Weights of a small transformer language model.
Architecture: RMSNorm before each block, rotary positions, no biases in attention or MLP, untied embeddings, attention and MLP in parallel.
Training: 609M tokens, 9290 steps.
MLP neurons of a small language model. Each row is named by its layer, matrix (gate and up: input weights) and neuron, and shows model dimensions 0-255. Each number is 500 + 40 x the weight over its row's rms, rounded and kept within 0 to 999. Numbers have three digits each. A neuron's up and down rows have the sign that makes its largest values positive.
After each neuron's rows, "fires after" lists the tokens most often just before its 100 highest values on Wikipedia text that the model never trained on. A number after a token or word is its count.

L9.gate340:550544480537495473539546494535497472486484498467521440493450507490475525457520471414543504458532504484481517501512514506483489428476501467582517501579517452473554562537505527520465486556497432457499402532497509536509487581460535466526470553517510485506560505475490481511511550526508464460557449478484552563510529577490454458561458579452456495501522561463447509505528490505500467523440502546428509526494498433471513569459529381510485477525523486520523454476508499483466466469464498467559525479461447472487503488450471528441515437460447481593576554500568553521535509587565572536559530447498549457439476578613504524482511495400487520430413461532542514558466507515467434531510486510462492511437472511430553461506522500512538528458532523429466495497465443513461510448442492
L9.up340:501455507465472543492528568541506472508573548448486428604501449533526460556434516532444483523515575458544515527422488416458534502498584556479539471524530515486542491468458438552474496483503523468470568494505452532523473435510454531522510489569528515441540498471543472525437473508550513431437510508574514564522541533505448537487510489451539496498412518484515524534499512399508491489485458490558565512478472533554492496568528503503466581480490547516516518476440499490449467464502546421535479519473528507434540437524527471491530474554510482531516460556564543536436532510468468452529490548524503552526529453473478492459549509411437526457496502506562480529544497449536525507506513411497470506450536385513497547476508572475536411419480537528511479501484581495497482564469452
fires after: "." 26, "el" 24, "and" 6, "oll" 5, " rel" 4

L3.gate606:521515521508515532440473512494493506575433510498510440504488449452561527478536433491510459509442515506511452466506555522478512512467582490488485502503543489530576487443597509427527485492473575519459552481613503514514438474535449497488526408544489550486439565490428599503494518496533494523510558422551485491501480406521480606451516503538493551451515605568536515485452469549501523475482487576496502559529525472454482517458555482421529483492454501553501478531476461516579531541514515484450466455486535468452487515474453505489537555526534489521424573462495476524461525477479562469516491475513503423537508460509460503522473480582512519517484511505480521496487478561603577537484525521473444498539508458576473552449499584538548462524509496438467543529482515491550529568526467
L3.up606:544450514504465515541562489547435450540521513525512424499549415534526500535518523396505448553482544464492525477499486410510568531508496461537555444527470455515529492516449477480533478454513470457564580524494505460455478528485531459568459497501535423523514481575476536508596513502505558492522587480503500530534495506449518484552542539514442523518494529535510529502514480527521485536581474491563529491499449477578479430550559458520529490515527489477469482464578521458447409451411545506454529452541527462573474532492441503552508555468542466496453514556575453493494526454509540543509481496469476534404535532490468492491525490485589467522550536469443522462473529451480513486517395516544572526449423494436493493498530476492495505457504434484487484423530507562500413526462516
fires after: "1" 71, "." 19, " F" 6

L7.gate555:495462472522500574523479493476495564474519420557510481488453435537445467530504497506501524567474476471553476571526517458509541514534483555532571512482484493504615432508523493521517511498418448591492451510447511498575615459539539499513451495535521444485508467473490483407485396524492543537447468526509522524492494498550580506536497470495521485531544501554552496417449481434504486525511471500453492514445509434442556541510554506419495468522478495535546528494420535489483469536502561507422436429548537503472476482441483517486488486476618525544474446450486452547553549432487513506525452451501554439513487440517479555453476494491481418567510523503506506502487552518458517503532510497497555555515533455537435468442500484542537524439560565456485508486471431462492470485480500
L7.up555:484530502439520538587505465520476539480480541524561461513500537537514563476484475474489502457494502537533463460417506476503496500436528431461516437546435456499502543474512534444409585445518527387577445395472477467453508500512484447548438538494436475502500503526569531532414506512484581547544465557545491549522514491532467486528475451500506462508554479486468439471570499539496467459488513498514534557503505421563506453453506529509458564504422462538573529555548554455542494519456504422455487449479489487503542443447441470525356510489547505480536445472474552581475494497464509482505473488485487447535467491501422525496482477536514466489480533499547539474470496599524462568482522486458525548550450453524483477449495441488484463454505507498487482518499508534528529529441507
fires after: " W" 13, " sc" 12, "U" 11, "ot" 9, " I" 9

L11.gate316:485486429472514495556517452534445546606495468477487514514443512469455499561502562545530577591489483499477522530522553451485510523568557462443550531530445503468501494504497504546512530521480549522529538478532531540496486443476495550497505591466425433451501524543480499424507512460482505509469546494468427482554575513469500489467547529547531453514555506564496503532447506467476467490437564503521527483489450407510467529472486550506590527469455569535514523474501541512500527478523512486476482491515450424530540539468587531529497487503471499416498530406438448501510511464489429462477515403540562496573458508440500448554411565524502540531456510493426574531541579524519519474519493523496494534559480535451488548502465407424486460547518531485495553499553505520552507469484487
L11.up316:541475514460475484501506408469512497531454464500534470536481458580547483497559478483455571524558424501518500511496551555481526513515554529469498479511500427529474592511505456501460570423515469487510467514548554504489478515541464493560499489437555527437519434557503476415538513578436474499510486600482468533532499533523528440500495487471467494524497474484536506520472534437540524527452448546465500529507520550505514444515516511526497521451467495503516485603415485453473515563506447531509491457551459532517504442511464511459483557565505466514457523431544569432511402512548479427495506537468546465514520510449502470497478574458471564453498545456408485489567507477468484510533488476394517498504455514451469548546570465479442472462470597472586598523546508486511475509543504
fires after: " (" 28, ")" 13, " U" 7, "," 6, " Ge" 6

L5.gate877:491482512564476484549469526473542579459521508478532565536532528530487445518468438440483543494481550467499521518441563542540540499514533444524456436524600471450477478452514579543531496541509510522514522482484538528510472479568525484487515488476465540511501554458431453480541528542482507521483411542464599442512478468545474531525557442580552516536582515579531589517508484543491490439462474478464497497563464534450517594488507470546492547504414546490442515451479500501518490439592508455537509529501466507516484514456578517400499500455481460454506519552555468445540477489456553480473488519425502487441536443435419506535516497460486505496528512465536465476436528575459548557461501549505501484537512559522486482490539430566486512482469512519559567514437507462470556505447499
L5.up877:450481492507488498516452463500397569538533470492511490438438569568433463468439449495514528513606411503446495536474456481520474458468461538463574489497471577484484577492486487504561473615498474535449450531494472486425547512512534544451487623500468481472509486477467459447473590523488498527533422482465446565462522503503524488511533530505540518446483465517536522448484521514526455500455551496467464499507505490508525548519504557568483508486548493520459513536482522505513487521505519517513502433591423470449551504528530568420507421467509484542512412453451506450541483487441550447529463445498522523542499463553496491524488514458474573438481528516474503544513509495483481443471520530542503503530568560444510405569462495564519501506468517474543563522557497475441509463454503
fires after: "\n" 83, ")\n" 17

L7.gate35:518518524413461540546527570488520510488480531515466529480463493508510441464617538463461495486441499559418519484541465539422485508571468446510489505546490504477455541520544467475544508482469418507503447503516481480524484481542519567510517462478440517462436521500481495488438554489496549561504494550499468515481434455489513412420522548456535503477489464432537480504527507501562541498543461465499513462588495488566597430480550545489501498431534537410559529466548438524473486484541459515536438553497503550563500516461533488470519501492530498509561553518515516518506574463554429535458493519502432499534401538551515489517482521544595543462490477444506492519435485461532469452533535536499495522521416543507497442568502530537600496465509500478496493522503443480437469397468533
L7.up35:503517480492447538533417510499470504490538537463553483499443503540455508567485476477512511462502531439499557481483489546480583484493573495511517540415502470460463561470514515412464438471504526504446532478544498598512456488518558549536605529548534509538478530507560532521462501544475484495575460612520447491469435465479599487525562536563539523551491541541509414475482542427486546499528477490516458526574491547473556515498539487502497503509500481494474544482541449523515476451481447524485493576506449534551445475474501482468511477440552501536516465561541521556532547505510500506494511531456530506511464425447553451557547483562508609452491458513531545461493488511455436462530482481439421454496453461527531522523525471493598534471411441500504516551529444439471504547501532
fires after: " d" 24, "em" 21, " s" 8, " D" 7, " ass" 5

L7.gate464:491466492563473606457528604479517468520488489537528502524522529513457488558540485452544501364489513484500493547507541444454457543469513430456498471453398501463559490539470521477497500502485472526513440485483470491468470498527529506518541543426474555490437575522469464474458494523455519548467527588498442586583555493591488398487497445459490547582556543528478491528495499492550457539488465465530436499555498517517538550486529448464508456544509515433521563457517454506451472551464474477453501504547558461505497521482490507503462459499518495464476428522550541539550446411543586432571481466507511448462462408469502468491491514565455451469511550543442506487470531538447476527472476437483513484474492492499537566495547463554492537528513542439525521484514481469512500477481525
L7.up464:480521509557534520440470534480506515546457584538490494488540529591493550519537457450490470417514493492486500493470489535453487483469509443408461501496435466486474516509491440509427531461517489495520431567473526553480477518545432531483493522448428542451467565477465471534444470527465522543474547475513514600519569460509434421456552463512489533543556537494504495510532509488549500515515476465480513606499494525533525591394520488518472466507556493507519519424524460453470486577567523532527450535571575501498547455451479495527480476541554524459499455524551478512511449451481460449541474506507499507486423439562501485485378468561524492445537468491472521514494517532512536481458451482485434489477506501490485603490481527537478577568482530400467487475503499455550557453479487
fires after: " w" 38, " g" 14, " W" 13, "ot" 4, " p" 4

L7.gate476:470552495492486575528452486492493430550487515471444421507466424483512490466552506483546480461479486477443533457495506472490494449530465457518488479545467459514490525481534479542538508512498504477538549538502444544513471512549502546540464478526530476460542479512528438497447558478434481436471469550499448442551512490473512490524533498459546552586546515491500441514565537510538467536522480398464499525566437471497515455517516481489531493584517535523516463499539536491489458505484457496461434505575520399543554494423500523476443506472461445504561513504452564521461430449529532403530519498486565509483527595568413527547499489511481536455526445572573435478435520554533523506460524447459539481498567543486514444491509470493518510403487449521481495486509476523439616476409444
L7.up476:434565498475481557476503551457565487517475528470453559479573473479501527435501514426545545458469472499475512503452519487503435462502463533485508514452492511458482556509456448566468486494524445501537474483522509490436479544557528554539473430569589484520492497488534554481459490483521498451538460488551542537493527491489536432512521548456518447502457534513520457534545530507528418538454520459478471509538432511482526521499444504557517455486503494406527505554467488500491463524478458551527457528487479507522546433566413484432447485465531434524572511520515552489524532482501554534544518493458494568528506464548488470560452550490448507477522504571442481470427507433517446537532486541551535573512543491459541469559569492429499475599481497494631479459539549501570482382509479
fires after: " W" 18, " w" 17, "ll" 8, "id" 8, " on" 6

L11.gate911:507532506446437397488447419511506575432515468510497499493467522533481497525520461555491508502516509477509464574525448477484510419466505498510423512544528470473528516539408601526489515455533487567556520541525451472492578461517537504529480481510585508507514506508439531472478506532466468499558453528522535468568508435492538490466520449500432598462503494481481523537463425547558513453495492508576535460464503530494424511540484500524523506509598547495511391471471458457429465552491521515478603493504466510474492485555513465446524481580505599456525501505445598478499542498536516515487484518479479548479532471561503494486466461549598545507515493511441470425558494479510526481495453513503555534530502496482541439540580521506510561482559530520506466471409461505462549487529532
L11.up911:471486504414492454511483509528523490516457445521534518584550517555568510529466445543514448502471536432505461524452464481510491512501410544510479458556494497549575441499509518470563537508520549520522557506476463508488497450500548447553444452402502509485410497490549533486489461491559456500488495500509535459457511528456498477455535485455484562478481471511525567493455501547489468479510514445433471489509499509503494470465442493516515431545598538529487533586505528527445480537459519506559438513563497440527499524579514530478517410475529551503605520520425545548588544505477466557453500528518556475438494541454411476509408488527529468529515449522488487512529488487500460488474537473567525522491469526547415538434529553528484458553561490519538560453498472543420435468484564
fires after: " b" 13, " w" 11, "ay" 9, "ir" 7, "ill" 6, " d" 6

L7.gate218:512497505452532527529451508511530525561523448414481496511555503502494528546485460498480549481478505392544490509574505501498461495470470491564482515514483490552493517550483568454450507445492529561442503407453496474584464435527517516536455495487516421500441441500544510619491438539559508498487471543472454532489530475557458518435494565492509549563480479489465494550546487494536473493508532458526531435478483521477528469534565525482516476456508449482578545532529480543522555575446478483429452461396514448488512459503529587463459547509478491456537490484502479480415531462522495549478533564448439539507562460432544496409567501542504509459528510547527537449432544463497533528501503530532468498540515458550570442453450441466543481425425461523520525488450526494495536477499467
L7.up218:490520448448524566473557433492508495552438500453469547433459492516457504431504500574534492531563472453453470458486535454455492477432532502473526562441439521502440568475543489473515489463490465539501428508497515461505434528552490465470430488558490482533457447517513507491450608482522490457516459477503517466520493546534517523543456535492481541558489517559485540477479550458557515449520472462382517410560566440510454522497430433500503476554627453467506498579510529452492520543411485547434507484511505478476561509500493494448436470448469518537517416480464548557528553520546520448466448507540452511523442468519438533550506518488478520475559538472539502480521487536471496472487496465482520459452482454508495538585586449470473489516512493541577458502544493487552537477487498
fires after: " t" 16, " w" 12, "t" 11, " " 10, " W" 10, " I" 7

L5.gate55:467500496464507538519453504537496571481495540464517515486502508544470542408584532481479451465476459545487530469504518534484468532523535535513511483476450484503467466465496511513453518486537558509491503479502452528495462523455472450523498501509462588497495511483548576595532547505557529533533580483490483553484525560462502550531504497592465418462513491546477466516549452486532484521532572435547636456540506493444506434442505480495549486472473502574414563498475570509519487518524468523480490501476463574513486484579502515494561503535488512428561556452437531589479495544491456527397500495515487517512456470527539482490495431549487511529487567465511388468427493519534442483510540560454445482447496477508523451483464517607480556492434457546524500519544514500412567463486513
L5.up55:552462476470532433475502534474389516545508400486559575511552442549550495510497454476509457521488491492469436516448469450504504528494511480431504535503469481447503516538453531483514494527505517571513448479417490529465483480515454480513442572527503519502457529554519542447477553553511495461435489493442502486467542439512457438469519523535481504496507502493480496383438538527519524508435525472542536360540511496515459505495519541526487516443404509464392439566466513470465471479498523524513535477529443468475512478504542501547492518569515515493486471511482462513520517448527436510613554488488424496543508472467491482524487502425525520433480483443494496557563541527547524494493511499533492514492504467482525575611466569492547518552453468452526546429540479495464515509596430
fires after: " s" 14, "em" 13, " S" 9, " ass" 9, " L" 8, "ss" 8

L6.gate631:543540447453461442446508512485516480542488510558527459471518527458490550499522515467484523545433503545531460520491550605431522454431543465562546553499477562499586445449510556475469461469463531498516452496503514576534466520494524530496537470502442532462505447463539402523518485552522452565423492464496453514498480490501505470471513580534510551450495545418518505505542458556533487494520471511502560516458510452449457528472462489524576441503488509516532482569590463515476476464547484506597440539495492516447497476456472581489538501440514501509571518548517483548516475475565537510446471489482559486411563482515541484475455497526449549522509480543549446448491495480480543464493484581491470406500489446585464568486531492548476519477533526454458537588476512477477525593448513
L6.up631:510537481406467518498499456491437543426516546482505481484557583502521503503491570466494491506421573412585484481472474510500535472517487504529572455541519507559456462506492544521573539561497475513445524486509516490508518553537511523592512469495484453541463447409505511518482544553469527488514492430521492486511408457453505456529485603551510487462530532523593539514523432465544514512512542500485552529441510447433474514545541536502561505505500447534585464532543519512515482532487482487518468487478480521578528547476460456477459519525549473533480431512463499543517486470488453558562471497442507538605418432461455445526526482552546580433488458485498482560514488463479473494525490474507547492476455518549541433531553513489482503546561491496517497463484533563435447607463500
fires after: "." 26, "," 21, "\"" 8, " was" 6

L13.gate716:463490528464530551439513497480544517476476474540485433446456444456484488454493486555456560508558346507526471553417516567444565462447523453526521509531491505563532502452510477518451519553460517574498458542486449565476487567416439522529529499535467505453441449469478569548513517524486493527500520495508497509457480471534467543539549516473484561529490509482503531499464544431478539479484462433505487436549542499446539484533491502423510547480504532523560490528439515484499451445483432466584489462567488495459524560504532475468535543577526507448491560463469581497500527489565486543538488390445484491541469547480470516498481506475492491488483533459479429526479495488510423456515566535548505458504517553437539502489449492513423525509481527511610462510560515473453537471474418
L13.up716:457477475571444436553483388470554502524487519481410496521489465418534549528434498466446491521462494514416490508501566472499492494498514482506546479499515465496520442509447470601478455485505440540568471529485522570449538454567491554617472520555537508465496493477582524482469473506463500426526494477527461500499561480419522485519509503506482532453477516410497497523410506528585542489436524445512558572450514489556502459473507494535538574491521521442501526447513561471527421505488538499548501491512503531502450442553520455485465479552431581536499444497513519499505480516528468501494546470451480479545505499608481525507510491550544503509485588446532466448533572430476492453562567558497456516498502560558491457495458473537494513467459527464470511445488502509541529446489522
fires after: " l" 23, " L" 12, " f" 9, " m" 9

L5.gate878:486570541541473468471508532534505546470481463452489476524487503562419491420552482454450550441430523494469446534493465484533519511569519558491520493440557518494410452412476505479512514538495538487530460480524513489520554530456478552512534512527481536461493496407440470531491516489540504528523527552528571502464480490469531467581496497518532480435475507478544565528500534426537470468555512444490551454482501546418548536491495524565482527565616526491523503492453477478524576498619516407507464478505473594536484514525483535513529502489495504445573528492495526490503517485532503548479418379601538457491470471511499532434455480610537489476439475489493449487425428425482498567468459508513479507517545546540489489533508486484479507467527473493535521525509440539496482457507528
L5.up878:476459483454483497515513532511563553453479565502525573453487559465412530532485489516519494497514488564440464526420521478517510484529516468470516512557581520541564532479483527490505512477559496433431475530476472459499493466491510479479444579509473446477459520464481535480564470499411529495509413454521417448434529488474475447423502484522547384478497507621496564480530521538477508511494451516504507529502533441483445531587537515518408452497511418536459553464547494560496421463445491496520525506492504449446515484450548497487462505433492528486530496462419536537517534474418516420482486502509551502430522489507508444489481550461452403495548525515482479480451501470447499463530445515495435518531529558478550506570521476552548513487566446509503518519515511429459468455547498
fires after: "\n" 48, ")\n" 18, "s" 4

L5.gate154:489507491456482537539522525506514490516486498634462484580534473482484548498576415487502515498519532547590502521498489445486529467528432468549546439457519490477579473465490581586529410498483457459539505455589561464552527530437489497475490500473458575501515545544484586534543531485544557505456509488451513462534535470512448486466508513478503521493502546521503502541518450475548525498540541519514483608436473493465516474556490463492497457480443504512574480515500493472471463461463548474488480520494473524531504582604543459497516498510482533558467493493506496513461482552521511568408461505490431494481475472500563502456540484502534486531463587454507499489492483467431510464531419462548616460452508497529556443479493607519510415480504579486529508551457500543540480489469512
L5.up154:499474536454501518543547523467515479495473534558520448531488447509486494526493496478552499543458437480547533494534471399490540485516380420536516429437476526497462507523487515542521440521544500527448482551570556447492556489456508476474496595417557478490469470535489527463506512527495463604549494526491498557481527518495493440486562454534534509468519489549530454509480490451541501521507533539503467498470508488479529469487532463536497490450537474484555490422475477499499461465477561562481526523611555480572441559511502474553547454541545496525472470595508485563512461632546482531549505489516450536572473510539499490508443459477471484529500428475485599549441553448455514515518384447516609507473561512449514481495472476448515512530489449525467498473515524488542501504500465
fires after: "." 91

L9.gate265:521566493471518495548490589495468580565490561531480539482460498485503465434541426474502515410525486476544518431433460530445559480580519498500517473547450506482550468439442502506480511529536559494564459464479459487554453488470513543446461484542551518471469512549532487535496491505553538467481480430487508508512537509486459542471526547541472510477495458407428519487513491484525512513500433490463544494466490516528511595496418532445455499459546493508494530456502526568507466513459583472548495455498466538521505563449543498534543511507531465505567440511536529500526545595520460567482510525532487517488503474507514465492456460431469621465470561429562507506541546492502435599518564475508518516421592555544413527529468481468487480507532475482470592465493495544453485478445489
L9.up265:514508476511436468451473582442509527539545521534520483497410459491522518522507602515479421437489525529483560440469489422523486535456500385501544474548520436592554545515437466503510558520496524520500509531463462531449463504517396582543450459536464517520454533564538570545459455546539531461486480472488472500521445460444478511490467554507464501499430502483534434480531488478481564482500521525484536460543465529509465456527565511516568528553545549475516479489466492504509499486520538531517586544476498437479488565560439497422502521495538426411484454548507515555469497541523497500490446482493543543503510462556458535542556538509495550500440521500481495491537489465506513587505437488499515438430484490464463426571461492516489439506464514479527526534448511537437558513490409
fires after: "," 25, " rel" 13, "el" 11, " f" 10, " was" 10, " ass" 7

L9.gate69:487506538512482483558491541497510522441507598603560501559474422451520476535469484536501465519525444512489525584492444455454508493494488420478457494493481487491483523515503487489514516430479511500455475557539478444432491523503536491538521528438429437547465605500489552486464562485477462488485563570388533497515457491490593488455529483548484526453581524450414569582530479530480524477503470457465508521499555490480488472471498550467491522513473508452401490432464523513469512464475515541484530491447469478546485516543456416441540589542534493443527443468492473472498543449514497469421519476510446487512436472511537544500481570540476474521512534489471437531515523515484416521477529526570540497508531487488469513457578458634528514511510493489499542512490446453559464464526491
L9.up69:408533492447531505534566584493514491504467544490535448492453496435510535498436511546378496475497567551495515512478454512498508474511481530502513516510511512468525493556464481531532515495555531536518450420569545501503513487563460470472534509490590485446515625510557540453530539496481552401508582460517473534495480461479515471428467509488469527493528499479521529594507489510560532450467508402488471503553473485490521583550440504467536520464509441482492492476480529538565476472468491452523478505480417529520447496504485447515556527518453519564546582538529471478436496553551493514447482548432443519556597495569540560494469462514421482513469538539471512485507534402510499497529550525495475527585560530471524444476531485532511471516487555525537487487486482495428463440455519
fires after: "en" 23, " m" 16, " M" 9, " f" 6

L5.gate587:527503592473538459481498560594526481495492543532501519493411505525477483499468524470418495577476540474489516530500461498532447439517447438510487473531580480575478436488546484494524536554431500478485554551521535452496519453573481494575484501504443458486524518534463531505504501521555518538539481509457488490561529456528522484491532479488512491478519468579470502483504555515540496481518519469517447463464550488600582486531520544450445527414512543422476528449493460472538509573528548468452491391502487506493591486416456553508552504483585427416543508525442498517474501564497546556544529498498491485504464455515457563443457511429533461485508511466480452507472488488477520513400552482601520465464431521528503510554452427487552509487469489498426485545509483514487430488481490
L5.up587:496451448495522518538508492524467552503512489436504487478500437503520466568467528538538514512607459404515432534464480482478518486528511489437590503547520565504462475517489539459505541480447497536477452480509519545453408457495560500494502510436531510479543467464431536559494528508476476541575504470471502485448523483476549491498502506490472523514523503461428463451470546580389549477489485566444535482528452405529490599527526523530443506453439484496476531498489572461488419454534525524426549487543448475421452552543574529479439561485530542469480533493513468405557603490464514451490542477501415489534568552549520508545452560527501465498553486586516520528495538452454465493497492522545491468462572492482532459507552498471544535456505446504509508524495527496502507473468535
fires after: "\n" 49, ")\n" 5

L3.gate758:510429458569486585480536463536530536557526495552553553571484454406564487476510520486479508552502518492550501462515539535484507486473470519470484552508493489508589511434525573486520476515460585611511543486513528529510410472520534489522540470487428542456538585522529461563515466481502451473466553492446520483527430468556466574475527530521504472471561601414526462455550463479522470508545490493482472484500560491461467472532499496395482505535439523534479464514510524512479460483525507506426403532541456496446470566491479527497530554558539503534529501494521516497493492505546492421502495432491501439403542486512482482480506543568499510583484469511492441505520466508490542494516539478482460596576456514493563536500571474473446505529525488566533566522438488490496549542472462
L3.up758:495544498498429585483511540484446480561471507513460494576511491463523461547502574442499481511561530415544479430472483528488519566505553487527488494484509477550544522536569539484552383546459448550545463561547508541555470441516503469479491508460489576505529489436522494527459501478490514436468582486492524503598499503517510511527501525520475529452490563488430447450509463500496502439497576482485522446560454447476460471477628445415540473550384503531471508560496513526584457452502470489538563554513538448489491513512437489480495449546468494458577523489529473500508559470514490498528524465481394423462556505509461490505560511552534470546524547469508455421496463524498524460518521527502507500564493470512528509454586501518468466457494489509510516553481457480506478534540455
fires after: " ele" 19, "ru" 15, "le" 12, "1" 10, "du" 9, "e" 8

L7.gate815:454565534533546533498460525514456527567466520492454558501474532506474483512517510486480512529500591500512569428558447513470454427508518476465455538558409484498572453497516567418492461491456509494449544480434485566543516449506582526541568524511490489556535510554510527562545463538548457559464432522512536499556483546491509483462543486473594478489509489555498476432567494470486523476524482481534597572522458480502527467467537460471488509496533523501472527474513496520517512485540511472486465606495502518506462452452477520560500493480506555446550540434508467508583456502514452478557546485519424523575529465520478515389501449523534447482537549484523522550382504521539449520518630553553500522505548493541487449517460508587519504487528532527484473477472499471497529526453492
L7.up815:459498531588487550480521525486507446479528531496604596482475511498573511480503494491549460479438444536448512510474502494466526477504498485505499507475540457495478515467569510480430503459421531506451514518466462512480506477469543446607486480458431550516573485523488452462552483558450401511515479469474529518512479503466556470476501495523454478530440445550460403419453545532521572500493449523495450429504573482571497491453427570585563556478550495508457520389539496531521407541450493488472562477485473462463489526506459458497540449536589514526478503518465458486505529513565445506484543520491550512483533489520573412493555550494494537496503416507456446517455469472458538482502546478455472491508547475526521529512472520562492522539428526502523456514492563485502483532545456
fires after: " s" 20, " D" 13, "n" 12, " d" 9, " S" 9, "oc" 8

L9.gate956:563459522525567505527533569466511513536514489494527506585531501510491505485445518516507533424492493454509623506532501533450498547528515447519547447494406520481438509479542405545480528490463476431507471456528508499566540448480506586468498538509499497449455541543532559541458428492471525523431489523463534479504529511518557505541521581517462443517514490468568500500458462470489474466513493507507559496503537467485596522527504586514495494524502570496523575442567481490488499550474558503552570415510508496480441466479545476523477550508528533547440502484560497499513566611468519473540488528467501531477445559506530496561519505485509527437514555468449587488544506526552525488505537537471451522485495473487466425510509454509528447503512543396476501515562432382542492462566466
L9.up956:475498520530459419511520423489511459519542583562473468472503440542496544505512492516514491511480459438648550490488469492536515476486484466526449513536598519531479491539475473444565446444453558489516508550574508522471466540567538485453556496509506436567505493551531420484505500500573527565502478501465423451530507465499526545452454555546476542491452556557495501500519533494567514429524441541463455435508497499444492531503533460424520591520498545500465489545546508505447478513550528443523565530520450435515496499465439486489513457422489504496500483499514504569508503434470518489485459494379507524408553562509490535456465520530474502531554485508563415501491465480462517519477515490539542566508551516474507502412510508465531548562528526533514517498455543460486485529415496
fires after: " Cent" 13, " cent" 13, "ult" 12, "eneral" 9, "st" 9

L11.gate935:548497486471512484613479533467443508506512468528481590500508461503566516556494535539505482463468527477522488597505479497535529569504489528463525418481537544430518528497479427479472522527468464483483517478553518507531518470506453547529611414471498505523454486535459511493554393575524409499510466590520471537509459517556483481459486549458469501491514469497518526490435522541446517461531474495553445419461452500459527526478449483486436499445516517540576527541538570584478442479442499569538481498489399496552501522500552476446551516540511465477437533480420562524531498495499477548536514512465486543458488494575552452436430513499496430512560487505457436474510467552484535493505485545504484474487439434466534501464500486473544482467540511484436434521538534422476535501460543
L11.up935:441500443453503494559513465495492432476474472490567540497512504542567500529468450581524497474420494460487429529466517486448486465507463452483479535545476490498474453508413536562515520590506566465510422476508483432499487470464433536495468459441521503550473520501465595515449521462528520534522398397570488496552434470461482513568555418491515531476499445472508492502490444547449476480547422511440538490459491492512505501523442514479472510515481472528496551470451521526509491504497492443507505537483470534521477457469411497539499477480407522486511516470443565548489436592516531497381542462505559502537475562493505446444478460461474524485515492608532481462526503479502463568526488457447546513450424498524485444529545529457443445520556462566498495514487504493471508438483479
fires after: " a" 39, " d" 14, " ad" 11, " t" 5, "ir" 5

L3.gate285:505535529535513505548412537429480446439524539486491416507538492454574510534508524431509486544543526475502506508477519488500501564489580491553491513472495503511608538552473583467440452518498565510525523504529529531485467512483535492541504481448502483446485469395429463592459411490543510477512528445580520498490523413436536513428468539537408526495518520569500495475492489478443529476586499540523595482545472504534474519536549432450529464565468416518489506546516520500500448504447465538479561509510568491407435461519460496489575542475508553519560532527513537475530545474477501495560524516512507433456548536516502467515493460536443546552491446502511521474511543512514506467526510511436473496476476456457431525428505442487573456524532504517490524548460524555470530509553455
L3.up285:498552470531518529542503554430492547447566590521459456487543533431577429484447519417492467532563554438579466511520541526463503545545529520562522514470498505450542528526504580486437483544484508497444528497541480533501500492530502470583465401466480547476527508483447496527536487525523470471487535470509543552516552469492568495463485478449434498486508554498549443413576481481510453457582509536535500518527428481555488503499481505451517454514434461536482440521489530489490467468450453539490548453490537501452408462529440458539557527503511544513480461492563514414539502504430531511606524504462509462433533461460484445543447469523479515496569502475549545508491552510525466506540490506479521497475525542551444492485548480481586496464589508504516577492419498529487552467461514
fires after: "S" 22, "1" 15, "." 11, "C" 10, "A" 4, " J" 4

L9.gate170:521471515585542497503483521542468504498535604455522537479523441476417449495466533520514521491491497426609555514471426510477561549552431420491492498481487488521400560435454551498516491440424500449483464474485542453542449547508491450559505546470465451462498562492528478511435516477542433499385483491411467440499535501467476496511545463486493514461479515507443531430550517516512476511508466503526509493473508510456526475461588489562438506500499541471526568531590461485430502548498602524507582410515432509519501520511482488494533532512464476516475457478490521504482603565457575541464500547523502518475486447564523536480510560499530471470498474441576489428571492490448521552515535492448487517492545490528505491529482558501568476507537474496484500520516500474480511524498445
L9.up170:439467616535477547477511434462478472552513475478493533490577464527497507456466515487450450485503498440547565461535468569479560557471549525533475412543518533515498506531449554494514488503571536515505507496510483450557509490431501492546495442489434427563426474591488538491482390472480484518517454504482492568582465488508481444559480600519493525455425591498446451484543451492532524475523472518474467533518475495546568540458470491438464495586508481567443587516544481544558541527508503580474541524488477469465430512487502482470452544444501427509438470473546451475488464483491493529467517534511480478476475494535535503482547539557544543475543437508478462466508488505538555541474560460497536553474477495498428440518503506545529498495483503425465471477462441546502519540445493
fires after: "st" 17, " " 15, "th" 11, " cent" 10, "ist" 10, "nd" 6

L13.gate518:522496507499479490587501484511504528512469528574560539562519475486580419535375502508531507486533513556522557561551516555489525488440520502524523525425407499508524494446490426522453504530451501546479511450519490519494476479509453476507477441518559431464460544479459487535506508542501519493504465493464481470484479425523511512509458518558509542480562512478557531463560463500516537471471540582459519534486569546460455581519443444487513491500518454484512518517594488505496479525474476480500462544487402482542528526466474515480422524490539473495499495538537554553490467557457529388469473550514495583560528427460477521493512401492450543466491537481497446475473441526515476515453525484554573522523506508451529425417475497570564455492530467592550455550511484470457485509502404
L13.up518:446546561476542503531542534477494479483496590487489506551518535508565488478429477482569524544553544496533371511555485515464418507543440514494552482470519523461571484520483496604471500452392492500561527558479502513544483483472406518501504446496431503482538498496558480490508561512504499474498538475477496491510493451543507544451448462486544545485510574517548549512455534494499549418487540437488455483520536588489511512520556494507538472500555501555529451526541540477570450516440489480426485522521489502499570531521572466562521564544461537596438501498564531500516482522511496484511469456529460511520446567477535495496463447465440559521523515525547534551493500485460467552430549474518467570492449519472543575522500482483435493519480607514451429514501512524489527431536462
fires after: " the" 14, " m" 11, " M" 10, "et" 8, "M" 5, "ast" 5